python train.py --norm="layernorm" --norm_place="pre" --positions="learned" --warmup_steps=274 --decay_shape="pow" --seq_len=1024 --z_loss=1e-05 --steps=6797 --dataset="wikipedia_en"
MLP neurons of a small language model. Each row is named by its layer, matrix (down: output weights) and neuron, and shows model dimensions 0-63. Each number is 128 + 24 x the weight over its row's rms, rounded and kept within 0 to 255.
A block is one neuron, or neurons of one layer that tend to fire together. Before each block is what it responds to, as a language model described it from the Wikipedia text at the highest values.

Responds to: Pipe separators in wiki tables, strongest on the closing pipe after a row's last cell, as in league standings, career stats, election results.
L7.down1217 [105 140 105 104 132 181 115 148 163 114 128 121 172 167 116 106 109 173 140 156 129 110  81 133  93  62 133 145 183 164 127  96  88 169 162 134 122 136 119 133 146 113 145 130 127 134 139 146 129 111 161 120 117 137 106 105 112 116 143 143 131 125 130  68]
L7.down1719 [144  81 108 116 109 133 122 120 119 134 102 131 109 136 101 141 128  93  77 135 137 104 109 119 102 132  87 169 147 141 154 122 118 152 119 136 124  83 135 133 120 112 126 146 187 105 123  79 103 130 146  99 146 143  38 134 131 111  93 117 106 125 107 128]
L7.down2337 [128 152 120 118 144 165  61 141 123 147  97 150 175 121 138 118 131 164 153 155 105 137  93 129 134 120 117 117 108 181 145 158 160 146 113 158 134 132 131 148 148 138 118 119 116 179 146 136 103 132  65 199 151 115 126 120 107 143 132 151  88 135 142 149]
L7.down2464 [ 76 130 165 103 131 131 104 179  97 147 138 130 113 126 130 129  83 173 167 159 121 126  98 110 155 152 100 109 138 175 135 131 117 124 126 149  87 100 158 133 157 106 148 104  88 121 162 154 147 119 122 167 127 136 135 122 118 150 121 172  93 124 112 129]

Responds to: Pieces of birth or event dates in biography openings, such as born, the month name, the day number (born 22 March), plus table cell separators and linking words like in, as, by.
L7.down829 [143 110 146 100 133 108  95 134 126 202 106 135 198  91 101 129 154 131 159 155 110 107 159 116 153 126 118 134 138 140 125  97 120 166 156 103 109 120  96 125 143 116 160 136 132 157 132 131 117 120 119 141 110  83 111 116 152 161 105 140 140 148 114 116]
L7.down1150 [ 96 139  70 129 128 162 172 115 155 135 137 124 153 172 122 132 134 101 116 155 133 113 142 120 154 126  92 125 122 162  87 126 107 139 110  97 109  39 114 110  82 163 112  87 147 131 109 141 125 156 164  97 141 103 145 147 101 175 123 119 145 129 112 162]
L7.down1236 [104 141 148 156 130 125 168 161 136 150 115 139 124 135 144 144 111 117 177 121 181 119 133 116 168 142  86 162 133  99 116  98 139 108 129 130 125 103 186  88 122 152 123  78  97 180 138 129 136 162 134 181 144 149 134 125 110 156 126 106 143 105 127 117]
L7.down1711 [127 156 122 147 181 158 149 132 125 130 131 149 126 137 134 142 109  86 137  90 103 107 128 149 140 116 172 119 141 122 126 144 133 151 128 170 132 155 110 169 135 130 131 111 133 112 147 134 133 130 157 115 140 102 124  99 163 115 124 116 160 136 136  98]

Responds to: Separators and numbers near the end of rows in stats tables (season totals, goal difference, vote shares), such as | or 15; also the after in within prose.
L9.down2327 [118 122 105 107 128 148 158 176 130 115 105 134 117 153 159 164  91 113 110 106 160 110 157 186 127 124 181 188 116 123 146 154 100 130 141 129 110  57 161 133 142 124 112 183 148 132 121 135 147 148 135 122 130 129 150 168  97  77 134 108 131  96 121 149]

Responds to: Field labels in infobox-style lists such as Position:, Genus:, code:, and cell values in pipe tables (scores, years, goal differences), plus prose nouns like title, year, name.
L3.down55 [124 171 165 133  80 151 156 120  78 127 124 128 163 131 153  99 111 116  97  63 142 110 168 139 150 147 115 104 171  51 107 126  73 123 102  89 124 153 113 119 126 110 163 109 120 109 159 140 126 126 106  93 140 129 108 160  91 108 153 142 131 133 114  97]
L3.down157 [151 151 110 113 108 144 117 113  95 111 157 101 122 123 161 138 123 132 156  82 145 157  74 126 139 110 134 133 104  87 169 115 117 101 114 121 128 143  68  77 132 136 163  91 136  98 143 140 144  68  94  89 163 165 143 144 115 136 161 126 133 125 163 117]
L3.down403 [138 163 132 110 130 127  82  96 128 125  88 125 140 138 139 112 111 175 103 143 151 118 108 131  89 144 116 114 119 136 145 150 125  90 112 152 104 139 156 105 128 125 129 110 118 116 138 136  93 127 147 126 105 140 100 129 129 196 103 125 121 107 104  54]
L3.down651 [116 147 141 151 152 127 185 104 126 134 159 116 117 190 108 143  78  97  95 138 135 124 125 165 101 138  91 122 110 139 172 108 102 123 104 123 125 158 137 112  98 147 146 141 102 145 128 142 131 115 168 104 134 182 111 144 126 123  93  76 151 112 133 106]
L3.down668 [100 147 133 118 113 141 151 116 106 134 156 103 116 135  98 151 124 102 142 100 137 123 108 110 158 116  90 126  98 125 129 132 156 112 158 127 139 165 101 177 118  99  78 127 169 128 133 147 107 151  96 117 129 149 152 127 123 110 176 152  81 153 106 133]
L3.down818 [132 157  92  87 149 148  66 106 132 128 112  91 101 151  97 150 160 152 130 148 143 140 102  92 107 141 177 131 125 140 153 126 142 145 131 123  87 177 158 146 140 156  94 152 129 136 126 133 154 138 133 128 147 159 139 168 133 147 145 105  88 132  68  86]
L3.down941 [132 158 146 122 135 142  82 134 142  90 179  83  96 115 148 122 145 124 164 109 183 106 170 126 126 184 116 130 135 165 146 141 131 125 105 171 136 139 126 142  96 140 180  62 153  95 116 145 135 131 141 143 115 158 127  88 125 148 161 130 133  65 151 151]
L3.down1156 [125 141 104 128  97 156  81  93 127 120 172 186 168 139 121 128 137 111  97 138 124  96 102 117 135 141 123 104 131 116 125 157 127  74 131 142 131 138 110 149 126 141 116 112 136  90 162 138 129 150 121 162 185 166 142 160 124 135 126  94 128 142 148 118]
L3.down1171 [134 171  96 124  89 170 168 132  66 103 184  72  83 121 131 115 119 125 152 128 132  92 134 125 137 121 113 143  97 130 132 156 131 126 124 142 157 140 138 148 117 119 123 113 107 120 141  95 130 137 109  93 120  75 157 114 125 157 132  85 104 150  69 143]
L3.down1422 [137 143 149 118 137 103 133  91  86 153 149 151 124 112 146 126 159 152 118 159 103 167  89  95 101 172  99 159 145  87  87  93 116 123 132  96 101 170 113 136 157 123 154 149 112  85 150 123 103 162 128 120 175 130 139 162 142 146  89 146 122 119 142 167]
L3.down1600 [146 133 119 165 118 143 174 182 166 143 156 101 136 130 131 101 116 123 154 108 126 100 144  81 104  86 158 151 143 160 147 123 139 125 123 134 148 100 115 160 117 126 130 107 143  82 166 107 107  60 113 145 123 114 134  77 149  93 128 162 164  85 151 146]
L3.down1843 [146 144 135 141 173 159 118 121 141 107 141 137 145 137 151 155 110 137 120 151 113 116 134 142 151 112  96 140 152 153 167 140 170 102 113  94 115 124 129 138 143 110 117 142 163 177 164 158 126 128 138 138 140 124  81 160  94 134 101 145 130  97  94 136]
L3.down2190 [ 90 110 158 178  70  89 187 137  97 100 110 148 126  97 118  95 120  99 158 116 141 175  87  88 125 128 125 120  98 124 143 126 141 116 102 148 149 110 101 155 137 129 116 119 133 141 174 122 112  97 110 126 103 128  70 140 119 138 133 106 116 105 145 175]
L3.down2259 [150 100 153 151 152 113 149 108 130 112 179 118 115 148 123 134 123  57 114 145 133 117 161 142 139 116 113 139 112 165  83 140 118 111 102 154 134 167 111 140 178 122 131 127 133 123 164 111 115 116 103 134  72 107 116 136 109 139 114 141 124 141  70 158]
L3.down2285 [ 74 180 128 139 119 128 155  90  82 116 141 110 151 188 140 138 113 111 118 142 146 108 151 147  95 103 125 159 135  99 118  93  82 139 113 152  94 123 209  86 141 157 149 128 140 131 125 146 125 108 136 135 138 148 163 153 112 117 145 131 123 127 106 110]
L3.down2526 [111  99 109 145 153 114 132 120  97 145 154 115 163 110 100 137 149 121 165 146 130 128 145 123 109 126 116 138 122 116 158 145 130  95 111 119 104 139  79 136 151 140 124 109 164 114 137 148 130 155  93 136 103 164 143 151 135 178 150 122 113 137 109 129]